{"activation": "squared_relu", "positions": "rope", "attn_scale": 0.0954, "final_lr_fraction": 0.0, "train_tokens": 324800000}
MLP neurons of a small language model. Each row is named by its layer, matrix (up: input weights; down: output weights) and neuron, and shows model dimensions 0-255. Each number is 500 + 25 x the weight over its row's rms, rounded and kept within 0 to 999. Numbers have three digits each.
After each neuron's rows, "fires on" lists the tokens most often at its 100 highest values on Wikipedia text that the model never trained on. A number after a token or word is its count.

L5.up284:537462486459468514463528475525518460493487472501526523540522498496490518515526467499498520551548503530469491523506466497479516522532495467483518507529477549510492477500480519466467500522514488550524507486502465456524490492506480495460507476536525495459462485465499504453493545509502506527508483398454527478516521495478512472517498547504521512523493442473478512498523487494493510486498547463499490471509516531501511494470516505477518492494472506515517511571507523508472534539528464522472452497497451521514511500502467510519512506509520464476527497513496492517502528470459464519490506536555503453523518495484518538522547508507486505472474505524498479497488528514480494511521455492507503539523491506491504517511479495518483491526482498514479500470478449527469487559471474
L5.down284:484527508521489483485531497499544522492536471570462539518513510488515524501515524522514449499476539517494506489499478539521502505509506516504474529462470502465509492491479493489467497489512554536495514492497524505478553511505534443542525470526496524515478521516482464558486523542507518485521475487495466470482502509471497520504485473556462524559490528472484488466477481458497498490472513530494501499495532506491433544526527501478560517532489508499513490510487542499511483499470496503476506495499500511503465476516510502481481473501545522525510497501479498500464508481485470505489456493478483529525493501509511482473508476418548516456494519484489479476529470466489504525493527488536460460501473534425491502483521507519464494494503498524485504474528471543490512514532451
fires on: " of" 42, ":" 9, " in" 7, " to" 6, "ing" 5

L5.up982:531486488497506494495484437508514476506487523456455519488491491507514510482455509493514565531518490482457537479504559478466525544512513465499560547501482502474480487510475494491512497511508506530540542532502477509469487504466503454513504526485505520495447489536484490481501503506481501470496489522541452513500515537523512454475436523480495523522546481528504497544492467483497495497507479479500495504496508491527510493486490529444502525546503483531494516488461506527474528462516507516480477487496514512493476530462525507454510444494521481518503506511554503505473472527454510520502497509508497482491480524461515493495432548548508521500483526505517488487560478466581515458492468512472485492524506470506537509530482539536497509507480518497520518496518512524484495486487501
L5.down982:450460477523506448508544529520528521461497484523475480520556498468536520462502478489493513486497492538531474498505483516507497476501505502519510511508517510519482474489506457502467474476487479519500503530544507512539485450514472502478487502476490505493448480447483497469523479524504488529511475471488531481521541511467512514530523498495516527539528529503516510492516509471468444540527507505497483527512497440560501524475503451470561493513485500531457504523547508512478520505463480507523497462516493523492504519496458490490497545524518504528505485528489478463490509504498520535497498428511499529490548498507488515496519475469546467517530525509474461453502489499485518504481497503516492508457471486502484506550471517511507562492488469504489485534450477504555490526535525
fires on: "." 16, "en" 10, "o" 9, "in" 8, "le" 8, "e" 6

L5.up720:556507489536473491460510501502493548465462504506522519492512505518528478483534453517517489502507475545488494495476443502520494509486495495480481466468475549535516525518498489515496500488526507471505481487484514497477524532468503537471516484507513490546458502579491505485478497561528485488529488503510472464470542540535511490520487502531499474500491521516464510507487490507469476504513499461527536463514511499492514511503504486463537533530499451504561491454493519483492461494478454497503486523474491515499445506484463488482551501480509509536507490535522451493522552477505529543523476501467488480510540463492486498504522480472486541527517509485526533481505481478519511493519518537519526451501489513507488477499536448482536533532492485515517496450481475485496469523440505
L5.down720:481467538454520499423481588468505517493507500466441516487526505523473502507522493460461532428478507479560484508494504516533482459473518546465511461569522519490487489532465510526522511491482507507515464523510499499522487506464493498479501522529531504488505532516479470527492506495516491502508457504491493551500469456498511537472463505498488493512476530510479492498485477466503484520526526505534507525521476499516498477496477493500553495476488504522557473479529489503474527495499524518464483520515461504535529517544510539514524514504493543476475482473487491479471527495514493492518523522550479555461518458515541502515528488530503507451489480486504499495495518526515513481484541527517498458505467483515489552494518533509511502476516478513506490496500502490475492462464499
fires on: "A" 53, " a" 34, " A" 8

L5.up58:511498512477453483494527510513482522489494532489445474469490492507509504487545506495506496542486476507464476467493490498529496510503516527483515486502461541489518488522508457474483530526467473503546506498506526484500480464457495452554524508503521488466463461515499452527469493534534514523498477512523498500484476490494465471530510530497499470489503473533460491538495520507499510522511464504556523472466478509486500525506503515462515532511482499519504523524523476482492473517498527508512477524487527501569487512489477485458520482474497513502504494499499468478510496507502490486541476481480514510536513526481527497514487461455536569550465512471516561464530523521505487477513527515552508481531537567485540500489554510476531491462487512515526539489499533511466441534462489
L5.down58:509492463478477504489473553546474483527525502521472543498562536492468490498484480513511530471539522519523467544502475528520543486489493524491515484473494475508543506506545501556451482448456517509529525478482488497496527520509469509463485523485518514465515551483558482517492515503498517501514492498505488537507496475449499542494520457522493511521513480512534506476478504497499474518544456472476532507533472473469490472469529494496537493496511494517513512527500505525489503490501475469490500516539502485505520515539505479491475530505482497478503542531462490528493523485559523502516493460486480504493506488529501450522488482467462472474520461503511500465509475507516482492487489519514521483518464527513473506494488511503482523512430527504530491481489478535390489491532489
fires on: "A" 44, " In" 18, "In" 7, "rom" 6, "ith" 6, " For" 5

L5.up203:502526541454523479487518460478506525517510493507497476496528508493528508472474508474508538550503499493472485517486473489465560522497505498515522472479497539495520537545474490456513510497486486511517551503509466507507481461537523504447507534518541523489508510488442500464513537515489461453531504508496466457475468509487546490489521510515524466475525516524504499522506521504522552519509499481493532429508486471479505504502466517486493473509508522497496447490503502530531501491574478542523502452454477504495504509460496515507467511496533526499520516491537500523464496491507503500539476501546512495473509499418483496502466482437488521499512500527501478499513504466491510519498484482468531501511495517472503477450463516523489524531478457516493493449505536509530490543492476
L5.down203:483466525499472516484539497490456503488525524490494522497540490544490464455542506474484522547476535512480519496512528524515459474535492461522513504488527478498463476526473456494460544461467517532514472489556517463494474524534492527529511499476476494462528516474496505496525435521505521469560533485534486480512492501492544537478463480538531491537537495484497537516515482482512451471550504475556489551427515507513525474519511501497490505460477524503468502512488536487466482479483523478492471507521462507543508495493490488504497500505439498530492492490466492489450496535482497500454488493505512541516486514495479476502489501482483503516502484485481470484497478519520539552499496470476542490511512504508478500517494543522508500537485484525487515499500514490472502466465526
fires on: "e" 21, "en" 11, "re" 9, "uc" 9, "in" 4, "id" 4

L5.up453:541467527463476487500506478488518516508462462501503481517517488476466517506504505525464554498510491494508514489521480455500532456517514522501527467520488535452480487530498493480489487547501446459501512547554536507472508497508494509479487495488456519493516511467459508500545516487482506498524494480497518466554443488512513516494498496489525492503465503499471544510520551507519483465525511498490451491532495512526521481501543520477475523491489450531479493522542492492482489473536472531542519497518506499512501508515520514538490491507467513484490478497502495488510487546484478518520491549556490504523465477492472525479531482523463526490493509497518488444573504511537490523522498503486517501513476485524530539475481508452504525555585513530519514518494475493504479535470547
L5.down453:522489534490504493479504529507494507510558484513508500464486513503474532498491484500520475490494493534492460518482531491489532499512520498498523495493476511509474461466516518495487499449520509489480521515484477493492487497490481481522528492520522502499513513527452522516456522518513463490512488554478446478472471524506513502528489516525541485524469472491453477512507510486500476514496457506499522502469508539493439494518543466493474470491468533510527508483450498539491524467484506540528526497516497444534515468518473466492510471519520498536491533505464535525532515483492520501484471443511502525438531469526473483492525504482455443443507474519495502523509499509498495465532536530486563492557513482514521474521532512528498530504509520517542531516542478528464481461558465
fires on: " of" 19, "old" 17, "hed" 10, ":" 7, "ited" 5

L5.up267:515494500455497492509563516495482519501491502469500482510473498516468486491535506486458485502506508520503491516520496503526499488499507528492499509452492508501506509517479479531508476508524489476505526495519502516456532492516489515487531494478490468500453500510508483489494496539570491491511512502510507521505457549483547495455494479517522492486517531548427496483493480547463484504517484499485533506547504483515482523487461497487533504506507510500508519478520495495519516483491506490475459509514489473462529551471485538510523542498476537499520569494469474497513491512500486484499522455484493516507508431518452561520507497509522564499535507458524556495540527491485489523505497530495509478509519494516523543470500513460542527541474537473488557437478504474456499566461487
L5.down267:527492484500476489471476615524542509484487516512461498466491474512494533488504510495459511500475491508502516534508509514502493514490502517466504499536517516509487443493510549507496515469499502502527491475497497481516436526488521464512508519478471499502474523509525482505494495516546530504500500474467510535493508484494505521558470489492505532535475503504524440506465511500522485518495545563522530488498485532525467490510496499496510509525499491521518476474461439510482513483503503468486526521533470494475490542489503506525531504489487498483481515481514526483509475497480509505540488518527490503464528492502526486582532492478466505502467481493523470481485525494502495508504560534502473476528494514491519518483522500494503536472515484493513486489447519479377491467468464
fires on: "A" 84, " A" 9, "a" 4

L5.up533:504471526452499518483505509499470500534491489515479495454494533482484487474481493447477495471507478494502483477509551479448514481546518506471551541517489507512522499589511505512486458501494488535513465546524520546477508501444499474489444502498504510485503477490496474466520494492508475476538511463501522470496517495446497506498467494478517484520470552479526532496482461521516469520461519495493508495552498536506449513497468502462479518491564523526532516481500516469490506520509499525558501466527486552505479509504510493523494492504493465522507482501523514534477512506501516532473516456471478491552515470464502536486516457523564521529471525484511452502489548509530484456537509490525494471498511479526519485496491538523497505498518527496494490509516474483483506479486481
L5.down533:477495485507477475500522532549489459483512506497481492516509473487526540507542528467520512501495520516481480500454553490501500429522493491533502534476427528524513492549510524453485487529497466521525486537463479487504502506457471507513543477487497458499453527503512463494513508540504524505477534492492452479484495544465515490521503507509488445489508544464496482505465477476519472540475458547516500529494522541504469553544506539471477471522519512520498545462517496514448465519508465496526513489523502505527505489483553467537532460456547557472486470475504517504510487500492515517494509525498507538461499518524504502519482498478480509451503483451475499474514492476503487506469499511536512502509494486523494500533525483487502500519509524487497515495532479506499511466490475
fires on: "r" 14, "ol" 9, "ro" 8, "ome" 7, "e" 6, "ony" 6

L5.up764:525467498503519534503480477476519535521478502497524499548518547523502467518515459464493478506476486443502506482480532494489507506516503533493505467523523479510515472516458460501506504494504539477475486512477483501468501456463525470461475492569506517526510489502540509452503552488508485458512512484509517519489509465500532492485530515517518469526547480482499509530479500558495481513516495509483529496555496535473451465488522508460490551492484537496522524485451468484523452494535504517479514498515529484527481551502517505514546471514514492524531542530505491538484522493524511496459471447479491493498485490494490533498520503510536557563481498496487461459501523484492460496533515474566464473486502503503493508511498516524464499479548505499482464497484510510467509486469517
L5.down764:469435446510494451525507479469501543514495500508496502517523501496500542502493532482452471515466475482583525495519516515468455440519469484487537517515467481442519506503502492495529458517493510489487482495478461468490549512500518501474557511552485512460491514534524478520519524542505465486491491501524501477550503517504494470492483463496530484520529498501513521502448547476518517501496495480528511515533504492505487504539509540448506502522499476509503535509485501526503489498481478501502512503497528519482524468524487499511524500483531473520496469564453481493480488471503480467506544471497482507533478505486550456504527486513530508503490525512511491481524492530551502528499506523497535468499512478496474488496476529517440473497542543490475526472510506518524460499465463
fires on: "|" 14, "ol" 13, "ar" 12, "ted" 8, "ony" 6, "aster" 6

L5.up390:492492480482546465501487482501492498506501503473497539463481515491490456531491537497498562498544496492503512520511491479503521563538528508506538526520486511486444487504451504519482482514525499507479496470527519447473480494534469486476506455509530566521447516523473501444512495488471528451555484514530517425506529521517484527487504512489483515482505535520484499458521481504439502498478523468462511461501517496515477445447512497479486498473512481494529528495515521487509523466472504503496475473504513512486497531493468546492492454556488482503463491503488499489456495496486518525487495491516515531531494507480470533488470504517535485526552518517503493510528471473533451503526497544513520510504493491495542527461490508470512479509500543524500508463506523513502469532514474
L5.down390:497510494487492467490498506519492482500471474493529496512533479506486491546487530516493523481494439467499516499486545489534490491487507541445468509492547488517477513527534525519526511510492498534520531494547506547505514486491515504503501468501479522488481501492501488526462529498473570515504477513524480496510479507510504470505481504488475497459511520498477536477488453472492546553500492517473467509523472525516515498441474431505466532516501506496498515465442512505507491512511529479482476509495501509454495496494536543474485513482501471501500497517548477489491488473509486500455475482484479494496482494492518540511541521482506514499507501519491508520507461448552505573534521452484531480553470529495502535467449506498468538474540513445511516486544526500493457562488511
fires on: " of" 13, "g" 12, ":" 12, "id" 5, "et" 5, " to" 5

L5.up1014:510484490512510478496469524477457486487509480522491492500508522504545495506501470483462513542497519517496490484496511546522479504498505516493482480465474538480503536490522461455510484533508527499501498484507527479464570485507491486448495502465518497487518486479524491538523521501546497541478499527532450480462527516496485500492479537486517529519563482508511503537468552530520522548482550470520533486518475451513469489516476477505517497499455474477492480513471531507468516517480522511462474495513477504496496489512506541472512469466473494495469537502492508499499544523507484506502465507501473545487521532518500502486529501506492508493505520480477503479531524468546464495504509514505481492483523524504517472435469474450599447524544461512547520451506479486509517515505495
L5.down1014:514468495497518521481483485533515509526525517414513505479493471509471545517477472479480573530449467501500496512487529493505526484465492492525462529531491513497464499526508533480506504491503491480528514510494465509494485476487521485531472514482532503460519481525524506493537534516498476520498468497523505503481484496490493517490478497496541520544446507477491471493464490500476505515540551506501508523492511517506516486445523473481504531473509507500548471539498484529449456491506470534465518533507512478462487536531458505513507461463509518511523515473509528476496488493513477514471499534530525547508519509476467482484474532482502510451507565460540511478513481554500498500516476543529490541496501518487489521510524501509488530490511468510490461515468524491428479454484452
fires on: " T" 17, "b" 13, " W" 13, " B" 13, " O" 8, " A" 8

L5.up463:536530466428458516496471469482532552533506531508470544525536490476531470469511492481516523493546526502480497487521484519492506442536514514493537479494481554517497469506452537472486447532476475506515495494478519466515504485537527514492538481546507493485485510522460529465501510528491435520528490497484509495513494491512509496459528477495486498499490520465533511483474470506513464485498517452484497449491487520523461497457503499490487499491508548490573504450523500506544474472516442536482509492482474470509485530471515491467504518483477466458494506541521520490493511514485489486507511497543451511547480483489474504496474557499509480511533519525537483496483483483502460519504506520498518504561512514496525486487468503532486503502546509511489508510508502495495498474474523
L5.down463:509510549485516496456515531513481539511528470523501492496535486479478477511511477467527498478495524489494492490516504495531543499550533504541495509491498491532503496468539538524465544492513478503534503507510422502495483483459540515532498478498472505475487511505496523477434487500490519525465512514493470506532516466487485526532473503485471510503479484470502471466471475488504516475532496531502499496515521537547461527464541483507485530496509516519480467489526518522528492493494503522480504515516496510494462475447547509501487517480518477502534541530507498503539538514492503499518473465487477544472473480479528515470420547452489522500537497468555479521493485480493467466500489479472486485550523512509485491484507467516433453505531533522512465519476526489475507520458478
fires on: " in" 25, ":" 20, " of" 14, ")" 12